MLP neurons of a small language model. Each row is named by its layer, matrix (up: input weights) and neuron, and shows model dimensions 0-95. Each number is 128 + 32 x the weight over its row's rms, rounded and kept within 0 to 255. Numbers have three digits each.
A block is one neuron, or neurons of one layer that tend to fire together. After each block is what it responds to, as a language model described it from the Wikipedia text at the highest values.

L8.up534:143162131078158134151148139122103135129177133128154081142147108123152107126124135131090097103147109192161173097177118121165075121114167072109099140169038153143123150099159173090167099172120121121169132129136126132145142142142161138125145109111057136112100146058180155151140128156136180127
Description: Surname start after first name

L5.up1677:135104124118186123192134136184164151128112128131098179103110131097091123179121048117091189107144126090140123113151121134142131091136103125144138148135102086122106110161133113146154103141110112134125094145077146178161150100108136187104144105120131184094114133127157153118091082159147131123
L5.up1739:151054134204166103090125141129107101138157072118133111114194114128110104061135130150078073089124082160091150132132167186099113167164164145121074130129124173146140070172127159114094112133146161115137115155040134118193084151110081082165225128128078195134142161126086134107094197135052159151
L5.up1899:130162085145154130127103112119134084092133102076094089058142126163147118118119140123127133098156113184067123142072058153104118120128099072125096119132129137150131115091133142097091196139077137135129095078111042115168106108144111134129188134171048114150124177143127103159129154152069047176
L5.up1977:126157119086066154085131186132129120080186100203151109109139160114141118150135096171159100130115096122135157125142125111104138110105153132148130138083156100090118111054143181151090159127149121136164085111154141108125149142141146091151103075193119121134106139154133100129167146079139072150
Description: Taxonomic name pieces

L8.up1717:145119048139069128124147184103155068166126099127102139125131124138127131170153085130118102135135093132106141167089163145158130076148159102171130139159089118124126113107168144102165129102135129091143150106132145143154140142207133125161139160130167130092159136154159083175133159120147104085
Description: Mid-word syllable fragments

L4.up61:131109168120134110168148132109152134075150104138110125119113132119151072118138117082135040158093212034158082114139145127117156122110130169161149122087125133117196079129098167087122141136153150064143121148183154109133150141078100086084107148111135138127120109129109152139159085102139121109
L4.up902:113089150140140118125121143084141127160123170104124152065141171096165100091140098174142103138120163140113195123148109106102100091122115207162101107106181193127102125193040152131179102126208114166151199083157126103097088147102052088103143086102125104110149133095093135133163065145109105097
L4.up1257:131093098123140117108096109121145092158112108191170131102117086148156124118143096173093053148162201176049119132109118121125099080105171131143155150102106099165155110145133125133160154134130080082084210084146121139127078142150092113083127080125159134135128124112184104088187147056152162067
L4.up1985:106137140134144125119093183162157118151131112214107151115162103162097078119149081129163112149149190133096123103128104157132172125146147178175193129104136124121163121098146193081187132141101060154164169161114133126125142223172088111068099154113119177130116104122089164164175137146130108056
Description: Mid-word subword fragments

L8.up732:186128169110099120146124174147110103119143113163134117125128128106138132140073122115135140126125140094127121109144120110168173147093143135167108123186140158115161135162116145134118083103109134176177139161152092133072096097071224173125181114158064142144180156125142126097150208092104140160
Description: Reporting/speech verbs

L8.up219:140058154139150163084139117150132134088130103099095123120098125172084095113073168099093106117166136101124122083121117118131108106142136122092162144136137123106131117073106186224118126100170069150158176121113139114103134247112093092151115151105142110149161125180137153143076195133091079143
Description: Plural noun endings

L4.up628:166076148109060118129132107129134150095111097134115169145082134107131110169145180128159122120095103134118123134055161070169124078112122085095089135129151108149047102190136118154140138182169145201110113185111154139127142078137140115097137133158130130111138196074119120144184100109165122155
L4.up1431:163146056120153178118148128131133152154168074136081189122065147125136128115077093131120084054138085184109102126130125090117160133123084071064089165127192162118106137153075096149105165135129131131139108100111077195200142161109094131140157142139136155178136106159135149122135104100169139131
L4.up1437:136110119133157144132142122136145136117150078141138144135127108132175127122103080149116107158122189149154111067143086073126114149083180075114135118134083103146083098228116142083199135102121086174089150136149143062166179110163103178152103121166166088184127191137174156144119093167162090150
L4.up1489:105104088152139155164189130097100108118173164085159141147138109121148081104106124174097089133117085165140110097154104087186138154148145093140109133103115100095145125095136121126158109126149129120155138137122176079132155144146081146138083145133098099153125140091174171163055121148131148117
Description: Second word-piece after capital

L5.up94:080092182073096133139189204156159111140131152139108078143142061159136153107061099158154110153081116129091161155155117076143160124081038105192134152154171132153191107130082100115095104125148119108153102083133055125030080132128145126103083087122157127095164161111171134135116081130101115148
L5.up122:174147146144079109099121105159077120118177101114139068156234151205170150168166111135110122132058145135131140174144142112193157185111127144137098120140125129175198135139069087115078135154161113107152105120112100105162092111113103109113139113142151089099130156098149125097102115142183108157
L5.up241:109142187124153116161077154104111110086156101083122121146097100127104141120094131071118083143156102105120157181121148070138124120110135135189188128158153144116122129118130183093113174135121099108130179114119140115065069162108135125097087120152141147119107132084184140232180102130118140155
L5.up1944:041147092074144189094165187111183107068216122155148134218130097151140127176159095110105103095158109096122120132131145134143128120113112118201112128184194141134127144107100089134137030162175079169126147122067111137092128125145148124139087145063131138122140179135110109170132100143095120163
Description: Object after judgment verbs

L4.up389:140144156153098095157131135075151121092140161115103134132077073145117135141124160036095140141198107119136060100101147075148126207104096154173111091124111133111131167095115155113068117128086109105171092153115158126098120157118156090110178110085120155171107112159111152132057139123089127100
L4.up953:111089142185105106080156141110097155101110131160123160112116093145108155152126107102102137138155178120106131160090102090173145093133126122114152138107168083118149134165090163115082118132098115109136106098136151162137114145091141194137124117137127098225157133166143140160064147200116118031
L4.up1104:144129126115151100188104192082186139128189161086140129171124135149156182173114081153152094093164126105132100156097119114113151147129056206148123131132084146111132102082098100084081159174117119124154132110167139110145107121130158119125099102087126088185090155159115144143157135173055048192
L4.up1371:082097135145117106173159146164100113127108150113130123163139102139142062187035097120130149128146106131089144155135146144105088137115152161178151114143135055138208119108106117127123167102187117151097149145140217153174130108129126122112121103183089107157191087153092158142157135172172158108
Description: Name-part starts

L5.up539:123114205132143103096183111138158105135164070152198118128094166144100102148128078138132089151104110106098113158077103143077191170170123109157118115103090105126166146116127159032085117058082103148134115098129078096097079091094079118167165106093116071155092118119145094118112148105122123124
L5.up736:125082079144107103192114138096129176199152149126173117109102153178086146109136149147088076146111116117127176062147088133120147061074191126138183166144116140070101151119106164053171085083134128128095178093122153095060175112145106161150160126115178091082100124111166135087042118161099161066
L5.up1001:089139122113194107139138133098115127091129136113119130198126136104131116166091162107134102151165114104146143195202024108113202079118079100090110113111058129104105160141128162110149147145107122111094168121188104114143085092126137175120153078109120160124096128166150141107153090069123149128
L5.up1353:165174112125151156117140141032155150158104144120094067172120070193096132080127108103107137120133145124139162162094061141155189108101161124118122125216135140106098190105129123130148144170157083130120121126134105100085075103168105154156116121135141114070135122129088142149150199126079210090
Description: Section-heading closing markers

L8.up930:145122106159075040136109097118122089079118117086118145143158149166137176075093095141060192136133147116151138117163135105128111108146107153112148168068109157148137111134187166120122190176088044133160137104126112157141110127110161188109112147087130151086128018080113145149072082111125121131
Description: Numeric cells in tables

L8.up241:116128134162136119152137128132107125166146115052091108157092148188133134143118092099110146126119152115170142082145046082080158149165158051138120167141147135102048093084160077159079122093101138107060089106151118140129127118158114129118168086140147163117105097163152132065156100091125136068
Description: Wikipedia section-heading words

L8.up1236:166132126158140086124114151091136109136167134108128112149100126130162142136096151124146093119093153095122150109138088132140105074153133116122110147104132083109095117142133137100122144177119169188134126088128139122117126148117102117062140106106075125132128039130202145123083122103128190096
Description: Mid-word pieces and function words

L4.up323:059182170151088149154142088133153092111152119101124122111078079134089129149127100145136102161161144114081145173136164122213164177124135141169073097142108130132149197166113186093074119113137144117118157116144079128110095200094134092135133118121145104184105120106146117076110117165134106161
L4.up392:128159133134173108147135103123130143154174168125157128073164179106125160117116126151156163104145111114104125091129131131128094123146097168148144139170113100137133191121118104149124119074078091124146120131108130137152057152083073101104147122147085109119109133109113108129140091151165060159
L4.up627:174182133111131101174131145153114143045160198075087095155124100148137140079082082134172073133106144087112138108152147114144199141101124081157160138192146079167159106113156169191138133156184135138102108085145073129154150142083118126107145144091077059110170129141074152143124080144121096082
L4.up1127:113125185162122162183195128125137149080121155135125152144201083134127143122197134151111007191145113139102160127108123129175149126116106109110138083094146149158153149152165084100134115141111141164120197129166074093146085142131119118065154120113150116168154172098085132130101151140167082079
Description: Complement after speech verbs

L5.up851:099147130150066103140152076187170027141135129112102107095142133210119142172058122166089110134127106154141152149121160116127121102049141113192147107114121166138164138088150116127101121130120127129103118087151116128134081168082148131100116155140099122137121191106135095155193120147083078141
L5.up1292:139167082162111118134130186122100165096156134123126121153122083099125150092141118164135105079109075151134081131180144154150169095120107162093154153102132086091132135169129121104138080121144098106122151154138116142115109102088108139120154145105105176124126140140109109135205138088079066132
L5.up1436:167116142074125172141093143147099091125172142115111108185148088146152117153142083125126128209130066099128149099160070149196097126139158131121167047143171147193156141105097104164093125132092206192163120179097092099100121115137128146129131118136135120128131120121058130129194118151101109110
L5.up1786:118138127107111135122029133134164112080139158074143153152158143173108124129089149122140111121106172136153120107139091124094127068042098082123115144118108159129133170153148144133107149141153087107151146186141058171161134171145165156065117141069105091131152142092092053114111161133106147099
Description: Attribution verbs and table separators

L5.up1082:135255161092158092112072181121078112120121096118123150097167123157095183113158127085127117129160108094142150157088102167105113090153112107137129103109102134139108085177076157151088150098141107134186169132171089105108076083107171127102108144052133095139085145128134135089141057144090137122
L5.up1280:135128134086114129122079133111085123146119141116157132134122090087087146116139119124138081165099140104075116098214135125081094085137100099175084132148093064161152132091129087134131099111163167130047123142079094117130148100146178133115122160132134111120121123138126169165092111135101195116
L5.up1831:138089115130176108154115141050147144120129112137052107118112195081089126065074092095183129159075137132142113137094152202106101166207113159127098073150107083142119109103124142152170149137072100078121138120062086096115194085135131132107153154129128120114098135098176134224153068108128167142
L5.up1938:177125131145116092132186132126121139085116080090099093099181115102117126055121057122146145185143102152116136155165113123108098143127102112120143134115111121049067098115145139085090157182143199159172099096104112093108148138123104113138136132090143093134134162099172167145229122165087107110
Description: Temporal preposition heads

L4.up1448:182100168120155158073071111166118155161169132153171086148113110124133143126104167123127123106146116115194118138125088135105096116128127155101162100151166113126176151150133124080192131166150133114149118206083074178167147091135120141091146133155120105112112154183161057119119180157107136174
L4.up1664:169107142175125073100146157138157179167121175141153097127101103053142114096151087143156107072149203145112126106071129123156119083129129118129142101136168086103251099102159108094193113051144064084095115139124155097107124105154075087083113107120089164106110164149149144120090139140119120216
L4.up1712:077066117151095092152142101134134193139140141143099161131049164169141136143146150184088070096139100146118116134182110122195117137123088134130162067168161128097128133066139125111182115155190140088080107123154142141100065079128115157067158106152141141125086155157120111132078164215164092135
L4.up1902:078085140140115183133132102070096166143205146140098133117125143098171141132099113093159155110099092122151128140135160132142086115173097131139101148118181156120176100161172102141154197169125056144138119136138140138084134120147098152097145127156108134100103107138119112123094156097120122144
Description: Digits inside large numbers

L4.up251:077208089060084125082176204131131081090143151157168179162144086136110135184123164072148176130101108120099121160099209128120107087153132126155141163145109123135177109151100128130110133177112138141114135082116112139136096130156149132109132117200159219114149161135170163141098089138102158154
L4.up621:105107152156129128145134138122153116143144136121175170150141081104087111179162194105201210105156141116126101162111115159118117116131092172096196161120136125132161129112121190128120118171098145096095129131179129079104107143074139118121120102196142178073141115084135088091090150135159168218
L4.up816:100103099123090115098113184122140113114061112120087158111138153162103178126209115116171089091176121152106145147125141207084076112099151101109131155108070080142134123122162167118130151175110164052153173143166106050108136108107146065104109182144173099101171154086139112136128146146175179148
L4.up832:135087123152101103224096187185149130137149099200143103131132125113128085140201086138123146189104113128123191110082130171136027092130137110131098068106117209158132132097159167137136158152150133122093178075137209135141115152106154083142128129107134129136120166140113137083125137099189134163
Description: Action/role heads expecting object

L5.up21:084114121064132120080071127129137126128129151076095137127147139094125179119164103125121071095186118147074137081128090134105124092118123127080113057120108098173120137050148123116119132102109165154103128134158090109176088119109179107165118148148131121117184148127128177159123136164169104124
L5.up267:088134140113140114143107117097111132105149088094147181128126118136162179164180144065157113111128148133143123149080161162132156128153128137106105087141079141112074095086135064151140173118146133179108111061144131127143143086073162208117143113122103108162149110125107143182133128116123121122
L5.up760:073112162112122081111129104167088145157083134148139078168140155108135126167062174103157167103147139105156127144250137176134139074164121147165141171173082136107141119127117103098150108077169177163100118105103160178119112171166099180121115110107113087135106139144126138146144172114133093138
L5.up1144:133203118112146110124076163122138145110143098174117147139093116149148118105152137095183080176164105190146181116125132113143112043086148096151163111186104106109179126155107146131128139142125172160134127129117097125124128118135177135132123057137056162159167120139179143107128109115145109094
Description: Inside possessive noun phrases

L8.up1761:125137168086093129164092190141170131168187124098071065128149214142153157101141119118110166124191118101118102136090149116197167144111194146146117145160130139096124125078157121111129141106153131154115106211138163160068104109166139145145125123147104069168137149169121143183074157133096104100
Description: Post-name continuation tokens

L8.up996:125074129134165139144132176114111123138132162091147143142206220111162202164156110109145138170097158159150089126134086102082174078081102160114176116071097147133086067128135169111120099134112134104106180154148109115138150144097128156162097138143145174161120141094207159134094153103133117089
Description: Personal possessives, fixed phrases

L4.up42:136221149171200065120133131106163115119204080107150165093098152151057087124139101101185136092134075135106138101086166072153136099048112113121094098127101099083160172132198175114079167145089160143123111149088074173117102163153109090085085121123155094154150153121132184119121124094116134149
L4.up264:058182133193134049146173113074138179153186073098121098164070122128089180194137164095123102096129084136123124148122116096104127133081106102081168146109103094122137110136132154089159184130119137131085125156111140085185139158138097095097133150171072130222074143099106169115093128122134146128
L4.up1659:088162112152175135163116138116143173144134166091131152065148125159107149141109109079135121105114121168114122110096133141133205140115121077182151153186103080116175110167113109172122199139099144114154066194138150154147147180117113075130200102115127115176100199164170147117058179172116154171
L4.up1933:080128156175153073191148089077128181180102127180130160077084160120147130124108141132139131148064185200125118149075153133140159104098089105098217163126071086117173096151076076039156166114134111164104104157120096116128125093162127099152110173138147133123142161162138136130139108109146175126
Description: Final piece of names

L4.up187:095125172121159077151203144185082120110116118116124107131116101159094119140083114144145124146155070095140113153156158155091137158115148142113122142141117147143139100079111157094153177129119144203135132140131144174111152095147066118113179110134133117134142111111136118096156128078101127088
L4.up685:155179156142154140074137163093105115110131120093200134099210089121100152104111125142124116182174131147069109116104138116135107085139140148091058112119125125136129120114108160107096218105170109115124244090196163129174145130112085152064171147116158187063111063107077095156130121155131197092
L4.up758:194163128111111067086121117076090130126179059091160087104169132191147170120131113168177122105091091148117115137138111122126182147121163098115150123141156126133157123116125119088135120157104041117099195174149156143092100142128196095097082148163118153173106146149092067134182121162130153123
L4.up1968:104120111194158079144097110126137108109152131125095140143131124197112123143124122167134106151079070128134087158155097154095127053203112102084108079061122179177179112098117072088128166100119102116056091107111165131082130118130106051150155154072104104147161143102086098110196091142149065152
Description: Preposition "to" and column separators

L5.up1271:097098131118179140095129110095135110168095133137143149126122116146140157104106175211123108147178161111137120133166065171155176166134151090131144149131102139165098147133153082127128171087185136146090085136103105194194121150178167160133128151176206162125166124169149122165148122167061120055
L5.up1340:131145111147105157171155113115185128117083106094100123137107131111110130127129128118120138155115145189110124093135165147088135191119127075184171167138117114087119106135087073138173111130124139137172146114124091150122108116219227107176133149133121143167076094160128112140134124148229154119
L5.up1613:090197143179178096054105129100065141086120082178140126136160097163121121122141156138117125117185151061149090136110123113157178121124122065131140181153111099171183126147112150079131125146095156133144189164119084146135134112157136208093177126107136119118117110192144155122084094193166151111
L5.up1809:102099140159123178132148121106166114116150130164133164200113136109084114117206113181117108117159197114164126111142086151126098123086155119152145163199080101130136108100113075107149102141137127103137169125114139076112143198194080109167098124071087142094125135177096148137151146128127102157
Description: Final digits of long numbers

L4.up624:139140103122098121176099107134146091081140079100107133135124096102105161139186133110192064149114152158119225147110140131113112107130097119158108086068129211180126158095087144109178128140200148162129131148178109132150105111104190083159106077109059140106148179142115177154080156157138156188
L4.up1053:105131178160123142185125120106119129134164080119160115134090179119153138120134180123144095111094109122154160129169137118185148103113059171161106068147157098077121148109154126150103090092105170114110088156132150082130147128125158093112151084106098181144155091124164163149095182173110165140
L4.up1486:107123083127177159106151146175117140148123109157111070103120105076166151076125120080125098132085180087107135112119179197226153122142073219140094078133139173131119118093065119133140068134081161141097143097079101112149145090126174150147104138133118180142139115112169174153149129183128118129
L4.up1559:166135102115139156130082184125128127139157186117151088138098134123108152105134169158127156135048175138137120086145055150162130088140145124090165072079153113145120124064136144167109093090113108076107106099176138089131096159149142112124132098078135144196142096112147120109124184181117102125
Description: Prenominal adjective endings

L8.up426:115157096108087084145117121124119072077089125124127108097125106137168113109124145109113139114121132167126117193177100096114160133115092134092101148103178148130157091057131133121116116106118173148113145139110158155129176148108128144069186142161131133151153118160190082134100117140118118138
Description: Name starts in lists

L5.up383:146147109129122108148096074109198109125087210156175121169112126127106140125128128135101100157120122109085142162136126145097119182131144142095152149088088117133123156088102176152203095137095162129121131162170091143143093158155149106089152114148116086110142122153129110100081156131105118139
L5.up808:099127160094220125130163164191115157139144128097107147118141095137187099149119128136154114144105128099134106101089119122126161124129093094141121131177161128173125089063141125103126098134136090160127103134155091138088078122130162213145123089152109199129148146136151149095054120123164137159
L5.up1558:166130164159122142174168102148152107137110139133107157130152129122082168137146153145070129144160142160163141128131090144119086124161155086094117070131074178145164138153150165174146076099117116068126116167125113098144150085146116149091179042180163187139118165148105141164099120174108145148
L5.up1836:179105098099139143102127111161182106094184141087152117135169131111184121156065183081102145186139106168082094119082151125111117212123173178135103120096044189131104127167077127137137042150114111205122135134155120104150143152170186150124131143195136208155114081147098122144127151113130128077
Description: Partitive "of" after quantifiers

L4.up414:165166140150179106133172111195149144132169125150088116106076071127139125168140214094111110130153153153118154137057153154048082196116127171104175146126126211163122083092087146107130041148115067118113106065177126133114127165139107104148150134106208188130161112159093119073138123191131085155
L4.up1367:120163118137193084132117137112130058161132105148121129128110169106180155140076100195150091164094126101095132082077100066090059178153166171137044137131069153190105087123094142141136082122128087196143110140141116117177139068155144130178067135096132153122103106146157190122073105133143136195
L4.up1995:124117118176105164094177128134163122132154123116079229153134096126158181083163168116130105148087128183181152123119104116123071142102159156121150123194128173200134167129103140121164076127130124131135125084158092064164137128122091129138078149136115186117088096136155143161162107176134136136
L4.up2018:198146077079115136115143154134115081125116144183082139148158146150175091095123177094156075139105140109089178155117118150133175178096175033121099139145174222176099126139109130121168067146040133087184079149172064104174140103119144137143143095157164147119179123162152151068211110185134148101
Description: Partitive "of" after quantifiers

L5.up720:133126066081117159126118110154054116102129170159145151147176101162157129109125175189141112181112107128085196130116133084141139202117157123111112096122108178108091109123115160203151138094119163134117081164126128133165160129151075094146178148092100186217123101145216116130142163205224086125
L5.up746:155111122140168091144149134122072179088147133120137174162132130149092151148162179099047113162150145104169162142118156120077144086176102095123092124162085150145107115151098162102104202127121087144157067174138140132172172169145096138158126129149080136167166105110115074151123162120182134046
L5.up997:166146160127075097115151169145196166143122151148158165122111106165092110089135162102085149127159085084105126149136071081107089146138085115097092066153144156163138103156098199178153150083179123154199093141078114130163151125120140138216146160142190151104184135137133128121125153151145135120
L5.up1908:170166132117214080121083170133056134132177110133111143137112140116105132129117156088090165135135099111123123144137107089099153149110121151085161153119167126157034146134083160133112206120091114126152078153141099124160118162203100119114142144139081109140101075111141099126072129122204181102
Description: Plural count nouns

L5.up392:103140152136143161207141101103093117096105119163143125108174170131186178159172170128136105139149179173119122157110134095099166091088120082096121156149176183110128106051101160126101103183185131145129108130158124173088172121117141103113152123116144190198150177164182142103108147174112156124
L5.up731:158189158153131120098111144209117141079188154202140163186130121093098101141078172140123154160092125074124121119133168065143171134103121159098103102108134150099098129085152115108162151142162112115113135158172046104072145067134146100140067102147168196148198171110186172136088039160114221114
L5.up935:086112062079111127108079130139155088104203185146149123164138151147106124136081131128167142091176171177129160178181109196183159159148125150122098126155087139130115169101142092082133103120119153114131125089172115173087086122097127110093122095144139153105106148158117128122169107123142098137
L5.up1316:137095158158137098097098086140172164118148144160137104130180119086106082118084124155154069112083140218084084104120116137121071155114082132145143076148131166123041094139102143129101159196112081114117154176098130115134124112169121147128183149087108102123183154091148144115188144143136113134
Description: Possessive after surnames

L4.up561:072141068178132071114171138137162138141046111114132147109113103158129156170142164144133132109137109161156112112100131121130136108119153115157125117148153089060158107140137134110162159129142159110128123126168124142141124179090175120126114100194123122144108106157136140144164141093127124117
L4.up786:144158138102139151099155157099195144086143183087158077151171095139128178095095075114159073122157148113171136134116061134131138131113116144123167138163136140149158132052108160097079169122136114180081177086177139072142106146177091172119096182132110091141125097130108128097100128107147150111
L4.up1875:070116123111207140087135129128130131123095156167172118212100110200149151112154097133079092068165129121116129161147080120184166121128140130152142139092083117045146080146176125136136077123123112139092148092165152147155111179133141105145153129147067133104105098123107126074160120127111128116
L4.up1904:196114098165126098108110146115112120141133147158116109175092136165117105151134093167163102108122133129083153103140119100067114112080216120116157053168109109202091121147154156091195169130118155133102156071190113135123142147134118105145104193128185092129122144088182114201136155124106155096
Description: Section heading close

L5.up1095:134133142091097161100112168137089107050095121202125124111145158195092113131107121153170124099164154073036152105133159117152074169090129124140177169159100109128075107131179122078096096124145131136080129119128137169161155182167104112098090144134112110138142120105092160137103164149148087118
L5.up1139:096142144166131150121102121161138170112155142115118134198091111106127082089140135158149098124124181115151210069182056157105090067158191100135164185094096133159090103146130069096132155135110084153194124186137148163192124194112127164115137112067107105071104084152128187175147093124163133143
L5.up1480:137094101171139163115079162152078106117167121097173157134115180117138125171186144112081114081129114169092134125093148142163164105105134116106163158162095106174086171097161121106128162168134071124095169115099096136088097096115068083077109080106114153090103155105222090083109085100137117117
L5.up1619:150096132128138082118115158155106194165162136079166141170163173166155142136115086104118114157116092159135120107111143097131168166124153156105094094139132127094142108073110089157161156155148095107106171100087138068167183120122080119172082137173155103138123137111085111140089065166147168101
Description: Mid-word subword pieces

L5.up368:147138169169125090144144095114075129134161160158158142183160162160189158153039147133134106113138070174121118110147117109105060124099138159166151139107132154118089172128070177144140140112138137130143118187165145163134109122123126058148162127075154112193144136105120154128095190176155135154
L5.up804:065139144140155145136196165143129092077151158111135159119100115161155093126128162120133085168173074161098109134103122136140119084109100175135121200130085034148079166137119150158127126089106164141069167154120165102167161072161124097175136150136079111137123151130130176087114144119102110071
L5.up1138:070134185206103167111168107124135194117167139161130173163145152151161142120106086148106149181191140131164088123125134112160166138110151124111131164130127054094102113079142152116093115119122139124161182133161075121105151164119088145134090109115088120108129116119132124136147152086100119079
L5.up1718:098129092074173148062069098222154140117112146101167110106082069142122102149131110121131167165111125155140147143182118141167130133129066115092193134117083139106121150119134128095127148113122165122148177098109109147174147153118148123109141126081099135143105144098148107127143155100158078141
Description: Surname start after first name

L4.up845:196133174152131147110124143170133146077108177198130124119159136087085123126129074121143173084145106148155141158172128137122101121120143120149118121147091127086173124141196054110145112148149127111146123153164133171148158156104110114122161100099179161152186074126101111083090144114138136119
L4.up1378:175117103135106123136128090135122152081132126115162134174120182119132169132156154069152137144085144089073153139109092103079127159155125127110119131169086113197196098107112110133183104127069124161120110114147115070173070176099113153146141141132164130109090125130173124149146155133150140096
L4.up1790:181148155136169132089114111186107156096147157086165167100109113179098100185094157141154065128199199077112131173156155164114198077145147125088149127160067161124055128167076143152111097132096146149199165095131160111117096092135135181186135122135091145145145166105175049163166154177133084108
L4.up1803:118148162120087117040144103107104129097174138086135137212171116138089143095207148168120096110119138100094132197059061138146103098104128138095177102188066108094176157112112099149170136123142116106160145080137132150143153148133125138168133128139156126135203106128185041160081162085125145061
Description: Plural noun endings

L5.up27:156132099187119135109124068140163114176105154102127138181119087065107120077151102082075082094171143115130083106119126090138112173146137102093132070127166108172193136167142094148062074090113086172138098115085127137115172114150084091121121180129113148117143141096168110169154094095184184157
L5.up458:113134134125112152151066132153131113121128107147160104142107135121150125139103195102136105141123011157094054092121154095130153088075110109135061166132143178161122124113091062136142161062178124145101140067075124135123151197143150139141109142120116137161184079142132086137101148162102082152
L5.up1088:122157122185094150108138118142108114129115160130122096125149105158210137127104111136108103135138161206089098072084140110130157095110154156087123157154101111221065084107127108111121113160113164176105128153101119146120124143125123142057197182143115094141107104116081153129072150119083104121
L5.up2040:128087125104109160149169169143123143136099084111109131154162144105110114118165111133136086169131167136157158119104142101165090167155112101159147159156102132176080128178163136152155063131122080166128193089152189146159162137162124101080110128114143074150141131098217140135133124130125162101
Description: Mid-word fragment after P

L8.up511:070180124125070122162129139096139096100119107115065163142137107115128153161060038057142139163114087134074112160104104097118130145072127147099126135096109079148100105140104139120140155132126161121113142142136114124063128144139164148119137210126177119209156143142200158147144065117189123168
Description: Temporal/relational function words

L8.up1324:136142112126128141088142059170160140115163140109054141077133170179119073144131094096111133130107117145115074144119080147214122150099137131184149100107148170107175096110075095105102125114109125138133101122132191062087159160107187080080070119175140123183150140140131120090117111145150113110
Description: Partitive and royal "of"

L8.up1681:124157176129097119169115144183148135104111140129105127101200137081123125119108117129088132125157112115189115203073165130169162113068112098177104110141120189099137138105110143121121105120102112172090114145135163125073138131100152159152117132139123190128150078165102079153118157115125129139
Description: Verb right after subject